config.toml
norm_place = "pre"
tie_embeddings = true
init_std_qkv = 0.0395
init_std_down = 0.0
final_lr_fraction = 0.0
seq_len = 1024
train_tokens = 216200000
dataset = "wikipedia_en"
MLP neurons of a small language model. Each row is named by its layer, matrix (gate and up: input weights; down: output weights) and neuron, and shows model dimensions 32-127. Each number is 128 + 24 x the weight over its row's rms, rounded and kept within 0 to 255. A neuron's up and down rows have the sign that makes its largest values positive.
After each neuron's rows, "fires on" lists the tokens most often at its 100 highest values on Wikipedia text that the model never trained on. A number after a token or word is its count.

L5.gate69 [ 76 124 157  78  99 110 151 116 121 125 135 160 129 124  88 128 100 131 101 155  90 127 153 151 193 104 121 142 100 136 122 123 139 159 104  63 129 143 132 121 114  97 134  92 101 133  77 123 127 130 140 113 132 131 116 113 141 104 103 154 126 137 147 147 131 139 171 112 111 142  95 141 139  95 135 113 135 108 102 130 106 111 151  93 143 137 152 163 109 144 185 162 124 110 128 118]
L5.up69 [105 149 146 128  90 101 126 159  66 119 138 112 169 117 125 134 154 152  94 147 108 157 124 101 135 129  82 122 174 106 139 120 138 128 123  88 150 115 106 112 138 130 107 117 105 114  99 123 182  93  76 115 116 179 104 150 157 141 138 143 106 118 118 135 120 121 129 171 136 146 127  63 140 110 141  97 103 154 148 142 124 126 135  56 141  76 164 130 138 142 142 136 131 111 143  72]
L5.down69 [114 112 110 136 142 132 140 154 129 120 131 117 160 118 155  98 136 153 137 112 169 161 142 110 135 121 146  94 138 123 165 117 126 146 151 189 134  96 113 153 131 152 134 130 157 165 140 153 157 140 137 140 148 122 110 164  85 133 110 111 108 105 115  93 131 118 102  98 141  83 142 168 125 122 112 147 165 120 133 109 170 109 109 182 128 130 129 123 104 143 114 133  83 151  95 144]
fires on: " as" 33, "els" 15, " kn" 12, "s" 6, "t" 4

L4.gate360 [119  89  91  98 133 109 108 127 144 121 133  98 105 129 155 143 141 110 117 117 109 157 120 128  81  99 108 197 141 140 125 129 135 121 146 147 117 132 140 126 128 144  97 131 147 140 105 160 100  76  93 155 129  73 120 131  92 128 153 113 159 145  96 150 153 172 135 102 105 171 123 121  97 132 143 114 184 127 136 128 155 136 125 158  96  87 140  76 165 115 136 146  89 129 115 152]
L4.up360 [126  97 123 131 142 108 112 128 130  99 130 125 134  95 132 149 134 167 126 134 129 119  74  76 150  81 110 175 134 138 151 150 110 114 128 131 164 147 110 160 123 127 118  92  85 138 121  99 134 129 154 146 139  83 121 112 100 113 102 168 133 146 106 111 152 144 109  83 101 134 129 148 127 142 127  96 118 120 139 122 149 140 130 151 118 150 134 110 148  71  95 135  89 123 119 165]
L4.down360 [134 149 125 160 131 151 103 120 111 111 132 113 127 145 113  94 126 155 137  90 139  88 126  88 160 113 113 170 154  95 146 130 121 121 119 105 130 160 114  97 142 206 138  76 186 157 115  98 155 123  90  88 142 158 149 131 119 114 122 133  98 180 153 113 131 103 134 118 153 132 118 112 119 102 138 152 104 135 126 138 143 132 110 101 114 162 105 113 100 124  92 147 155 137 106  90]
fires on: " G" 92

L9.gate149 [149 105 155 136 150 121 132  92 158 130  85 136 179 115  81 162 146 140 158 136 135 120 131 102  86 126 168 133 122 147 148 133 169 134 107 196  82 144 148 123 122 128 133  93 116 133 108  93 141 146  75 129 135 109 127 107 117  98  97 160 133 110 157 115 136 114 112  92 172 157  98 120 135 123 135 139 163  93 131 153 172 156 117  88 140 142 138 105 138 106 198 138 138 127 123 121]
L9.up149 [156 165 147 112 157 156 135 126 112 122 102 135 158 112 128 114 152 155 130 153  99 120 108 103 156 134 151 157  82 137 144 115  99 167 161 122 128 165 105 143 149 126 115 102 125 140 181 127 158 126 131 126 114 133 134 140 116  83 125  96 148 129  85  80 124 105 140 113 130 130  90 127 143 112 117 170  97  96 133 123 142 106  96 169 173 138 120 158 113 101 161 131 163 140 164 132]
L9.down149 [167 117 146 153 149 102 135 112 116 102 112 133 144 115 123 157 108 152  96 100 117  73 137  64 134 148 153 145 108 147 100 138  76 141 164 151 130 153 113 120 135 112 153 140 129 174 121 144 154 160 116  96 134 122 131 112 111 122 127 135 141  99 125 149  99 141 131  97 107 102 108 118 148  87 124 144 115 122 146 140 137 104 104  97 146 142 113 153 133 106 134 102 102 183 126 131]
fires on: " long" 26, " short" 16, "-" 15, "ront" 10, "alf" 8, "ack" 7

L9.gate371 [110  93 136  90  91  67 128 126 156 128 137 157 108 145 123 134 135 125 120 127  83  94 149 128 164 164 119  99  95 160 125 127 119 161 143 113  99 138 136 121 127 125 149 127 103 126 124 125 112 101 172 119  86 137 136 123 139 102 139 117 131 122 155  58 102 137 125 120  81 139 163 152 113  89 119 156 127 124 123 135 163 144 160 125 117 109 178 127 105 126 150  95 188 105 164 118]
L9.up371 [155 110 149 118 143 134 167 152 140 159 108 131 125 136 133 170  90 114 116 120 105 174 121 117 131 134 104 138  83 121 146 136 147 151 159 129 124 130 134 132 144  98 111 169  65 174 146 135 159 107 115 141  69 151 108 147 164 124 134  94 107 113 125 141 143 116 117 136  99 130 109 104 117 106 129 134 119  95 171 111 179 159 126 125 114 115 141 127 142  69  96 157 125 169 163 160]
L9.down371 [144  85 136 124 107  77 136 145 147 130 106 145 122 114  79 170 153 140 123 111 101 108 132 104 106 127 128 113 136 146 129 103 118 121 141 146 108 149 145 116 176 111 110 127 133  97 128  93 115 115 145 132 101 107 127 140 119 170 142 116 169 116 124 121 143 129 119 120 107 145 129 141 123  98 104 154 139  86 101 176 169 132 141 136 101 186 143 142 125  89 118  65 140 111 193  87]
fires on: "em" 13, "1" 12, "il" 10, "g" 7, "ol" 7, "ordin" 7

L2.gate129 [126 124 135 157 107 123 148  97 109 153 107 168 132 146 106 146 123 122 121  77 157 129 144 133 120 128 145 202 127 139 164 146 118 148 127 158 145 137 148 155 153 137 144 118 130 121 153 137 125  70 110 100 104 140  82 152 145 153 123 103 170 128 101 178 101 115 151 176  90 111 116 128 111 128 126 149 107 111 117 150 147 141 105 160 141  95 142 125  97 141 115 113 108 129  94 173]
L2.up129 [113 136 181 215 164 120  92  82 107 108 153 127 149 118 151 180 106 155 139 135 112 139 139 108  85 120 117  97 138  90 188 104  94 147 105 173 147 116 127 125 125 145 122 121 128 106 145 138  95 125 151 130 108 129 105 175 146 126 168 108 141 103 127 134 133 143 148 118 154  92 109  94 102 117 179 129 169 131 112 148 148 152 121 119 106 111 103 118 179 126 140 112 117 164 119 131]
L2.down129 [137 128 172 138 115 120 129 103 124 143 110 113 137 104 141 136 129 188  90 143 114 121 135 123 126 177 119 127 107  94 160 112 110 135 109 149 130  77 154 126 138 106 117 140 109 122  92 121 128  93 118  92 116 169 111 142  91 140 151 122 150  80 162 150 134  92 106 143 132  88 121  95 129 112 167 168 164 143 107 126 174 142 144 149 161 124 149 126 113 160  96  68 154 129 136 132]
fires on: " qu" 26, " Mc" 23, " (19" 19, " Qu" 10, " 197" 9, " ear" 7

L12.gate103 [158 109 112 129 118 145 119 114 144 113 114 122 153 114 110 124 153 143 135 167 130 114 133 109 114 122 168 139 127  93 124  97 117 157  90 149 116  93 119 134 119  92 118 146 171  81 114 133 109 172  97 123 129 114 113 155 114 103 158 127 136 175 116 123 149 126 136 116 155 117 149 108 154 131 154 112  84 136 149  87 186 107 126 151 131 111 179 155 113 137 137  94 123 120  93 113]
L12.up103 [131 127 131 118 114 169 124 147  89 117 117 129 121 126 176 122  68 109 125 100 123  88 169 160 101 106 157 151 147 184  97  97  71 162 145 154 145 146  81 120 137 137 114 150 118 131 124  69 145 139 116 117 102 101  69 126 153 119 138 146 127 120 134  93 106 139 134 113 118 114 135 104 116 152 130 139 109 117 130 123 129 156  95 106 160 173 147 108 136 134 150 183 150 112 111 138]
L12.down103 [ 87 148 119 121 120 129 128 158 131 150 101  89 112  93  80  93 165 161  93 149 116 111 117 145 126 113 165 101 122 109 152 165  73  88 109 125 130 141 110 138 133  95 139 151 142 103 134 120 163 156 100 128 151 127 106 123  72 147  84 146 128 105 118 123 102 145  79 106 174 128 139 147 148 130 184 138 139 145 138  92 148 124 103 125 115 155 134 145 119 131 119 119 143 113 138 153]
fires on: "i" 12, "t" 12, "if" 10, "e" 9, "im" 6, "ap" 6

L15.gate201 [140 122  83 133  71 131 170 123 156 122 117 147  90 123 146 151 128 116 120 132 130 122 119 147 140 132 135 117 111 131 125  58 160 115 139 145 131 115 103 127 163 129 149 149  83 123  87 150 108 125 117  95 122 141 130 118  96 109 137 182 104 104 112 171 105 126 123 137 135 104 141  88 178 165 168 108  98 122 158 182 103 117 127 144  65 112 154 116  96 115 104 151 136 119 134 171]
L15.up201 [162 133 137 132 126 123 114 104 198  79 131 127 146  96 121  91 121 132 123 152 133 134 120 124 153 147 118 141 113 143 168 127 166 166 114 115 103 155 115 138 163 125  80 108  97 125 128 143 103  67 142 122 120 131 137 127 103 155 135 137 130 121 136 139 141 111 146  88 107  65 149 153 118 172 143 133 102 120 128 144 120 125  99 142 140 158 130 165 103  97 100 142 139 135 127 171]
L15.down201 [146 158 122 113 124 132 141 116 167 116 110 160 139 127 183  80 132 142 122 103  97 116 100 112  95 168 144 125 127 130 135 105 107 139 135 129 123 132 138 117  89 130 131 119 162  59 155 179 124 123  89 148 101 166 113 134 138  96 105 131 102 140 116 143 127 148 107 125 152 117 103 146 129  88 125  87 164 122 126 132 110 111 124 122 118 184 100 140  78  75 100 141 114 138 112 105]
fires on: " O" 32, "O" 22, " to" 10, "e" 8

L18.gate255 [ 90 100  80 135 124 114 150  98 126  92 137 113 154  96 121 150 139 161 157 125  93 155 144 155 122 152 125 150 103 162 173 172 136 140 106 177 157 153 121  95 131 120 149 139 135 129 148 128 149 144 106  97 117 106 156 152 152 124  99 116 135 110 106 148 149 114 169 153 135 128 154 127 168 138 131 136 140 133 162 122 133  91 121  86 109 159 139 133 182 131 142 126 106 145 156 103]
L18.up255 [123 100 131 120 116 159 166  97 128  96 172 115 143 137  87  99 124 124 143  81  94 157 155 127  99 106 115 101 126 136  91 121 115 106 135 113 134 153 131 138 125 121 160 136 124 137  63 133  98 156 175  85 133 138 121 157 132 135 175 104 177  79 159 125  92 149 135 131 129 113 128  96 136 141 138 128 147 117 119 102 114  63 129 113 125  90 147  90 111 163  87 103 127  82 150 113]
L18.down255 [ 87 134 110  84 116 121 167 134 150 169 123 127 148 157 134 134 112 137 135 131 135 185 138 135 129 146 135  77 113 114 130 127  81 118 185  92 111 131  95  78 149 124 160 181 135 105 134 101 150  96 136 154 150 139 115  80 106 125 165 137 122 145 148 165 126  76 158 138 125 170 113 134 108 144 128 122  88  72 124 122 137 121 116 149 124 120  91 146 112 108 101 152 151 112 138 124]
fires on: " b" 72

L10.gate139 [143 139 145 123 156 108 134 123 117  93 121 131 145 139  98  95 158 128 175 132 146 138 123 123 108 133 116 126 129 129  92  86 133  88 140 126 108 121 131 171 150 166  99 111  91 140 156 144 120 131 139 107 172 137  77 130 141 124 121  98 144 137 103 122 122 176 159 115 110 121 125 136 180 116 115 128 110 106 140 152 141 167 135  89 104 157  97 162  39 151  94 105 114 145 135  80]
L10.up139 [118 102 133 129 143 120 140 190 141 124 149 130 152  93  96 120 109  97 121 124 120 141 124 161 135  84 124 116 139 158 144 162 152 143 151 116 127 130 150 138  99 119 154 126 139 113 144 124 125 156 126 100 145  90 148 146 151 124 130 128 182  88 123 144  93 169 159 131 150 148 138 114 170 148 135 132 114 129 116  94 144 110 121 175 155  77 153 144 132 111  74  97 113 123 133 133]
L10.down139 [147 127 132 169 121 135 106 112 136 119 120 157  90 115 116 173 103 108 110  95 133 129 140 144 122 143 142 131 119 113 159 104 111  80 135 139 125 110 131 130 145 127 210 135 179  99 136 118 129 115 131  84 122 115  96  91 118 129 145 110 148  88 139 128 155 124  97 128 136 116 106 119  77 128  84 127 120 158 126 146 167 101 108 115 112 128 103 120 150 118 126 164 137 125 133 123]
fires on: "s" 37, "es" 12, "ubl" 11, "l" 10, "ript" 5

L16.gate40 [120 102 148  92 106 114 137 121 137 147 146 143 130 160 123 116 132 116 125 139  96 137 115 112 162 139 102  96 131 157 122 100 101  96 124 114 125 155  94 122 165 145 140 102 128 154 133 124 119 134 170 129 148 137 113  80  84 138 123 177  74 100 129 155 145 179 147 139 130  73 152  91 108 161 182 111 139 132 120 121 100 142  89 109  94 143 117 152 131 118 130 111 108 140 222 102]
L16.up40 [143 130 117  95  95 137 108  97 107 176  94 130 136 145 133 111  91  85 114 118 120 112  86 111 123 107 132  72 140 138 176 146 132 104 151 124 135 149 114 134 139 129 115  91 127 138 106 105 121 136 162 120 135 177 119 140  99 132 137 154 112 104 119 151 120 160 196 148 121 109 121 112  93 137 128 105 124 118 165 112 102 130 131 164 147 128 129 160 122 114 132 151 102 150 163 110]
L16.down40 [161 158 128 121 159 134 120 159  81 120  83 140 168 156 151 163 103 130  99 156 109 118 109 114 141 122 139 122 109 138 127 113  93 144 134 101 131 161 122 160 105 184 171 138 126  90 133 161 139  89 109 111 117 177 118 133  97 124 147 195 132 121  89 157 111 155 123 143 164 153 131 156 129 152 145 117 173 112 105  79 158 142 136 110 166 155 137 117 123  82 105 142 138 114 156 124]
fires on: " contin" 24, " O" 24, " e" 12, " ne" 8, " iss" 7, "O" 5

L6.gate167 [160  82 106 115 139 129 129 152 107 145 151 174 153 131 154 129 116 182 120 175 121 168 132 161 113  97 147 137 140 102 166 135 170 123 120 155 146 114 150  88  76 174 165 161 109 153 123 133 130 151 197 120 135 113  90 149 120 132  90 127 166 106 138 165 144 112 129 124 160 112 146  98 122 143 142 156 128 109 116 103 119 146 133 136 148 157 106 145  98  99 145 131 128 130  87 155]
L6.up167 [130 105 108 187  90 162 109 168 142 144 130 136 137 118 132 110 139 158 143 175 139 107 111 133 111 116 144 138 145 111 128 124 161 168  98 102 137 112 147 136 125 115 112 154 131 134 157 197 171 121 103 160 100  98 142 168 136 138 165 122 147 110 142 146 123 132  99 107 123 120 118 109 118 126 120 116 153  70 127 152 152 175 102 147 116 144  88 130 157 109 161 123 147 149 101 115]
L6.down167 [176 142 117 111 156 107 142 147 107 155 170 100 135 137  73 134 109 141 161 127 101 113 129 135 164 126 110 134 148  97  70 143 130  95 105 128 132 170 151 131 122 112 148 142 113  95 130 125 144 140 103  85 133 115 120 175  70 148 124 124 172 190 154 110 130 179 114 161 134 143 127 159 142 170  90 113 114 137 113 165 128 142 155  85 112 102 147 166 135 118 129 139 148 147  92  87]
fires on: "at" 17, " Par" 15, " 100" 12, " New" 11, "c" 10, " Ch" 9

L8.gate299 [178 136 172 157 136  92 112 119 104 106 127 134 140 123 119 157 109 184 153 108 156 148  93 108 137 148 114 108 121 105 164 142 151 137  87 118 121 156 148 113 111 121 165 182 144 107  86 167  87 171 126 111 110  84 125 148 174  98 123  79 137 118 162 172 119 116 133 121 125 122 144 122 122 124 158 152  83 143 137 157 134 110 152 113 114 100 129 119 141 179 126 148 120 135 117 146]
L8.up299 [174 136 135 152 165 129 139 135 123 127 103 142 111 117 123 191 108  96 122 153 115 138 120 140 112 133  94 166  84  97 134 122 149  81 127 127 113 140 113 132 152 175 132 164  98 142 101 167 158 112 127  90 139  98 117 160 115 127 139  81 146 125 138 152 140 160  93 135 147 124 132 153 111  99 140 133 141 166 136 126 154 169 157 145 102 123 129  91 139 164 131 104 147 152  80 123]
L8.down299 [122 122 174 134  98  95 124 202 108 128 138 117  95 122 153 140 111 145 150 149 142 117 114 150 111 141 106 132 179 159 115 156 110 121 114 145 202 123 171 128 134 112 161  65  85 132 107 129 150  93 124 105  90 137 116 128 139 156 167 118 136 138 109 122 114 108 128 152 117 125 142 107 136 112 142 132 131 158 117 129 171 165 125 149 119 157 121 172 112 133 147 117  98 111  85 125]
fires on: " qu" 26, " requ" 11, " Qu" 10, "'" 6, "ug" 6

L17.gate104 [140 147 140 125 145 134 132 126  99 105 108 136 105 101 104 119 117 147 126 132 129 137 140 113 150 153 162 119 141  90 135 156 135 113  96 139 143 133 152 115  72 174 132 127 122  78 104 146 111 130 119 152 121  93 148 120 105 138 162 115 104 117 144 158 116 159 134 156 148 143 132 124 150 162  96  94 116 123 129  85 132 136  85 107 127  96 173 147 108 102 139 129 146 116 162 168]
L17.up104 [ 94 129 147 124 121 106  63 167  97  96 126 110 128 139 136 155 145 145 100  97 126 130 146 106 133 125 144 140 133 116  82 116  97 135 142 140 121 179 129 111  97 153 109 120  96  89 145 126 170 108 143 125 132 134 124 134  84 111 156 107 116 112 162 101  88 119 106 143 155 111 173 149 138 141 142  87 166 140 146 121  68 135 114 103 149 153 114 130 108  79 111 128 155 121 180 125]
L17.down104 [165 106 150 104 110 106 116 186  88 118 103 136 119 145 137 144 144 121 136 119 115  97 111 147 118 102 151 138 155 169 168 122  55 143 114 127 104 159 152 150 148 134 116  91 144 132  88 158  93 114 149  76 127 153 130 122 110 154 128 100 161 138  96  92 136 103  90  91 125 155 113 120 127 132 159 116 163  78 133 129 126  90 119 117 171 118 112 106 134 135 109  94 128 142 169 116]
fires on: "it" 23, " pro" 20, "u" 13, "-" 9

L10.gate280 [109 103  88 189  98 157 148 143 130 136 132 154 122  85 109  99 120 152 126 128 103 160 161 118 169 145 132 129 101 181 110 136 107 174 102 133 137 116 144  99 155  91 135 172  93  92 121 144 101 170  84 125 137 158 127 115  78 121  91 172 152 153  91 135 112 140 123  96 147 111 145 113 127 156  80 114 142 128  96  97 112  96 138 121 125 138 116  97 144 145  81 120 117 118 125 118]
L10.up280 [126 132 109 182 116 142  96 124 145 122 149 150  82 145 174 115 153 179 138 111 111 149 100 155 156 136 135  92 145 120 123 120 162 164 106 136 141 127 124 129 165 106 110 136 148 132  78 121 116 155 130 136 143 154 133 115 101 178  85 167 131 155  85 129 152 173 109  70 153 143 145 157 122 172  92  94 113 135 125 108 155 102 157 155 120 104 131 125 116 107 139 147 131 115  97 141]
L10.down280 [ 93 164 126 122 114 127 131 139  86 119 144 111 128 144 142 119 123 134 124 124 126 144 104 143 134 126 129 138 108 118 139 156 121 165 142 137 129 114 106 105 119 136 141  98  91 149 112 153 127 139 146 144 102 156 158 101 178 115 152 151 134  95 148 173 168  90 122 167 107 171 129 128  89 101 123 105  96 162 128 149 134 141 144 151 134 164 132  84 161 125 123 102 129 163 156 115]
fires on: "ing" 14, "est" 12, " of" 8, "ose" 7, "cess" 6, " Her" 5

L12.gate428 [124  90 134 129  86 149 132 131 135 161 104 136 147 137 141 111 155 118 125 111  87 148 127 109 136 111 156 130 120 129 152  99 163 128 132 100 142 193 142 118 160  97  82 138  91 119 163 128 128 106 146 144 103 146  93 103  87 128 149 122 109 114  94 131 158 144 112 124 103 132 120 145  92 167 104  99 135 134 136 103 141 157 135 135 165  91 152 140 122 133 116 109  94 156 163 125]
L12.up428 [112 145 186 175 113 163 127 177  99  66 148 150 114 147 131 131 134 143 146 152 108 148  62 137 175 122 142 133 102 131 125 111 101 147 107 130 154 128 152 150 155 146 116  84 142 153 154 151 151 150  98 126 140 162 134 103 135 141 133 147 150 134  89  75 134 119 121 126 165 139 141 137 165 128 125 116 119 144 111 115 136 140 125 152 166 135 139 119 114 105 139 116  95 137 152 119]
L12.down428 [ 77 148 150 149 101 113 110 143 125 101 174 139 100 155 120 112 109 121 124 135 115 118 103 127 125 163 106 108 133 103 150 148  60 110 132  95 104 112  74  74 119 131 121 124 124 126 123 129 108 101  88 134 115  63 136  89 147 134 126  93 117 101  94 151 133 140 121 141 121 117 173 137 118 157 134 146 189 182 174 109 166 104  97 125 126 117 147 115 154 125 171 131 125 190 175 140]
fires on: "n" 27, "ing" 13, " one" 12, "s" 8, "est" 8, "ens" 6

L12.gate224 [141 126 144 109 117 146  91 148 146 168 134 149 100 111 159 154 165 170 121 136 128 119 133  77 135 102 148 153 181 114 133 108 109 156 168 121 143  89 108 166  94 133  89 142 144 130 129 142 144 155 182 126 117 133 108 141 142 136 119 115 109 125 154 150 133 154 148 137  84  88 156 127 162 168 171 162 147 115 138 130 104 107 131 154 132  91 100 115 143 121 116 106 136 120 152 178]
L12.up224 [166 129 119 119 109  98 153 162  82 135 145 123  85 145 132  91  84 147  99 116 129 135  94 129 123 132 144  78 136 119 123  86 115 126 124 165 163 139  90  83  94 103 119 161 111 136 132 129 109  95 109 140 152 149 112 106 172 110 114  98  87 165 161 143  95 169 151 115 177 124 127 137  84 129 159 151 146 176 120 123 135 134 117 163 143 168 100 108 123 146 104 122 165 158 138 136]
L12.down224 [119 158 125 158 138 115 163 137 126  97 128 161  85 115 146 117 108 107 113 104 114 133 158 127 102 125 172 141 128 137 140 155 169 113 104 197 130 147 123 126 145  66 133 135 145 116 128 152 139 130 135 115  98 180 148 105 139 119 111 129 115 111 193 135 146 179 111 144 139 114 136 165 110 131  96 146 123 194  92  90 127 100 127 102 156  89 125 105 109 141 134 144  95 197 112 109]
fires on: " of" 23, "ic" 13, ":" 7, " building" 7, "ation" 6, " in" 5

L10.gate374 [141 143 154 147 151  97 162  82 105 103  93 102 173  98 146 118 151 166 125 147 137  95 112 131 106 146 138 146 110 140 177 106 138  81 157 155  89 136 128 102 105  63 107 117 139 123  93 179 122 174 122 130 158  99 151 132 153 107 173 146 117  98 122 119  89 124 133 114 122 141 114 156 172 127 132 164 136 140 130 149 154 131 122 127 117 148 117 120 131 144 131 109 161 130 132 120]
L10.up374 [137 120 118 118 128 129 149 140  82 113  98 102 136  83 118  94 106 154 121  84 148 130 154 160 149 112 149  88  80 114 128 134 139 122 145 111 127 123 119 119 157  79  76  87 144 105 112 137 143  96  88 112 149 141  85 133 116 103 112 147  88 129 119 168 138 146 120  72 149 111 122 151 125 100 112 103 111 137 181 153 120 139 119 120 117 158 116 156 136  99 120 146  76 135 100 157]
L10.down374 [112  94 125  97 146 149 144 132 147 196 134 113  88 147 115 109 156 146  86 122 131  99 110 104 181 141 164 112 110 180 100  85  90 123 120 153 127 107 112 186 131 130 146 136 129 141  96 137 110  97 137 152 125 170  96 127  97 128 148 119 163 113 130 155 112 138 145 116 112 139 105  99 106 105 115 128 132 117 141 139 125 145  74 144 131 151  98 150 127 105 109 156 126 143 118 120]
fires on: " long" 24, " over" 9, "ul" 8, " sy" 7, "alf" 7

L2.gate23 [135 134 114 130 210 112 113 117 113 160 156 149 120 149  95 112  88 111 126 108  96 152 148 148 115 154 110 136 158 153 149 141 160 104 126 136 193 152 136  96 117 112  89 137 145 140 108 128 119 134 157 130 117  87 135 140 102 102 136 148 150 112 149 135 145 154 105 149 104 122 125 135 108 141 152 150 122 119 142  88 122 114 118 115 125 133 106 133 130 101 108 132 153 159 114 162]
L2.up23 [152 127 120 151 146 102 128 122 148 119  97  85 130 127 134 136 112 173 117 119 158 100 128 110 152 120 115 120  70 146 102 129 151 145 132 129 111 140 103 116 129 146 187 155 130 131 173 157 175 104 158 116 154 134 154 116 153 163 124 110 156 107  92  84 113 130 152 119 125 105 124 119 189  89 123 111 127 110 124 139 147 152  92 168 130 132  77 141 107 103 110 155 126 129 124 104]
L2.down23 [ 95 145 120 145 125 159 116 105 144 165 138 164 122 144 108 150 138 141 131  91 140 125 142 162 168 118 133 130 136 122 101 148 118 147 104 105 142 126 183 118 144 123 123 127  97 110 139 114 154  98 139 142 142 149 125 169 132 131 147 127 100 122 122 110 153 227 168 111 142 123 134 134  97 162  93 175 127  68 114 134 128 122 116 124 127 146 123 111 134 124 149 109 158 135  66 110]
fires on: " ch" 66, " Ch" 34

L17.gate29 [124 102 126 123 119 140 108 101 128 156 135 126 120 145 135 111 156 109 174 128 109 148 149 141 130 120 130 116 102  84 110 129  86 136  99 136 140  94 158 109  96 125 129 130 101 120 151 147 179 122 160 160 146 154 111 127  99  93 105 128 127 139 104 129 146 204 129  95 110 135 136  59 105 132 112 141  95 142 145 132 156 176 111 104 108 124 127 123 128 131 124 104 177 142 161 166]
L17.up29 [ 98 136 160  96 150 157 133 112 131 119  73 123 132 133 147 137  93 132 138 168 108 112 151 156 144 125 109 150  93 112 130 157 102 122 119 157 174 178  94 138 115 122 144 128 110 163 127 119 148 131 134 132 124 152 153 133  99 118 164 122  97 143 131 175 131 140 114 142 124 117 145 125 112 143 130 139  83  88 167 113  97 123 114 119 114 136 118 141 124 135 110 128 154 135 138 145]
L17.down29 [131  99 108 115  91 110 137 158 155 150 131 118 144 113 101 127 123 137 117 112 149 127  94 126 137 103  93  96 136 153  69 106 103 130 140 146 123 110 177 152 124 121  91 152 149 114  93 121 196 145 129 139 148 112  95 112 113  86 111 153 159 137 148 133 130 123 142 127 138 151 116 140 116 159 117 158  67 140 130  88  94 132 110 144 139 123 130  80 114 142 181 101 106  97 122 133]
fires on: "F" 29, " comp" 21, " F" 13, " ne" 9, " f" 8

L2.gate122 [109 155 105 110 115 117  85 125 133 107  90 108 121 123 122 134 122 122 141 110 103 106 115  88 105 126 134 148 170 141 154  99 127 121 134 121 107 146 110 130 160 121 147  96  87 187 140 114 147 117 123  75 120 123 152 126 118 184 128 118 131 163 127 140 140 165 125 133 107 183 135 155 177  85 113 137 124 122 137 156 115  73 159 152 138 160 135 121 151  86 135  91 117 112 158 123]
L2.up122 [121 145 123 126 147 146 116  95 129 117 151 102 131  97 126 112 118 162 155 128 161 158 100 148 164  80 117 126 134 165 126 147 136  91 193 150 136 139 127 174  91 141 164  96 108 133 141 122 118 166 103 107  97 114 125 136 113 120 106 127 107  74  91 168  87 104 113 146 134 139 111 166 122 147 105 127  67 163 134 123 189 105 130 143 126 135 109 136 124 135  83 115 127 136 168 178]
L2.down122 [109 168 135 175 131 143 104  87 119 127 129 142 103 160 162 118 165 166 131  86 124 116 106 155 130 133 145  61 157 111 122 112  93 155 133 110 175 137 137 163 121 131 118 123 128  89 133 137 162 108 149 140 118 126 138 133  99 140 140 151  69 144 117  93 135 152 157 132 169 107 100 161 155 128 141 130 125 114  86 113  92 117 116 149 126 160 123 134 123  86 114 142 128 102  98 107]
fires on: "s:" 24, " area" 19, "otes" 15, " office" 11, " service" 10

L5.gate320 [132 114 138  99 188 134 140  76 184 132 149 148 110 162 134  73  99  76 105 120 139  81  90 164 108  90 160 126 132  86 105 128 135 109 108 115 169  80 135 115 126 147 125  89 150  94 118 125 124  80 123  96 112 132 122 103 138 124 125 123 142 114 146  99 135 103 116 150 127 151 134 133 131 130 124 109 129 130 130 131 106  89 216 118  83 132 134 157 150 203 118 112 144  96  86 125]
L5.up320 [138 113 117 104 171 123 131 101 156 109 128 131 145 140 115  83 145 125 137 145 129 128 105 119 155 116 111 145 101 114  88 124 118  71 175  48 132 116 143 141 144 119 139  95 149 106 148 133 131 127 152 110 109 142 143 103 107 146 101 153 123 113 160 163 119 175 108 145 152 136 143 135 144 134 114 130 127 129  81 147 117 129 171 101 102 152 156 129 119 167 111 125 130 154 110 120]
L5.down320 [153 116 122 120 104 115 111 157  86 122 137 127 127 164 164 117 128 156 116  84  85 128 114 119 142 116 143 105  99 145 141 113 119 123 126 154  96 100 109  99 117 165 157  99 152 158 104 155 148 118 158  93 128  86 141 159 152  78 133 143 213 112 127 124 151 146 150  88 138 104 116 186 138 139 136 172 138 123 161 136 118 102 127 115 160 128 118 150 147 124 111 146 146 158 133  73]
fires on: "s" 15, "ation." 15, "es." 12, "o." 9, "ution" 8, "ition" 7

L18.gate132 [168 110 141 102 146 127 121 117 133 115 130 124 135 128 165 135 155 120 145 138 129 134 115 126 117  97  85  64 115 105 118 122 103 155 136 146 143 124 142  98  93  77 130 112 182 108 106 129 165 194 126 130 106 147  76 175  90 122 137 118  91 114 162 163 120 162 157 198 122 130 142 146 129 115 139 116 115 150 154 141 126 158 123 142 132 109 128 125  87 139 143 108 122  88 112 118]
L18.up132 [109 124 133 135 112 131 105 128 116  90 169 116 137 121 127 110 142 149 103 125  88 170 121 128 109 156 134 118 113 126 128  95  93 138 126 136 108  59 105 112  80 123 133 124 111 160 117 100 148 136 108 170 124 112 129 115 160 136 150 174 120 122 137  96 156 132 156 161  98 155 114 156 157 124 150 124 145 139 144 136 163 122 126 139 142 135  86 137 146 130 139 109 136 154  90 130]
L18.down132 [166  97 134 127 152 131 154 142 112 122 145 108 110 130  88 130 111 136 111 100 116 120 137 143  98 131 150 177  95 133 146 144 118 112 141 121 158 141 123  73 111 137 173 106  94 131 134 163 153 131 157 114 126 144 118 196 133 113 133 139 156 100 174 117 127 132 141 127 139  76 113 174 145 115 101 132 120 129 128 144 116  73 113 123 171 101 147 108 168 144 147 132 132 147 127  90]
fires on: " of" 34, " for" 13, " in" 7, " to" 6, " than" 5, "ately" 5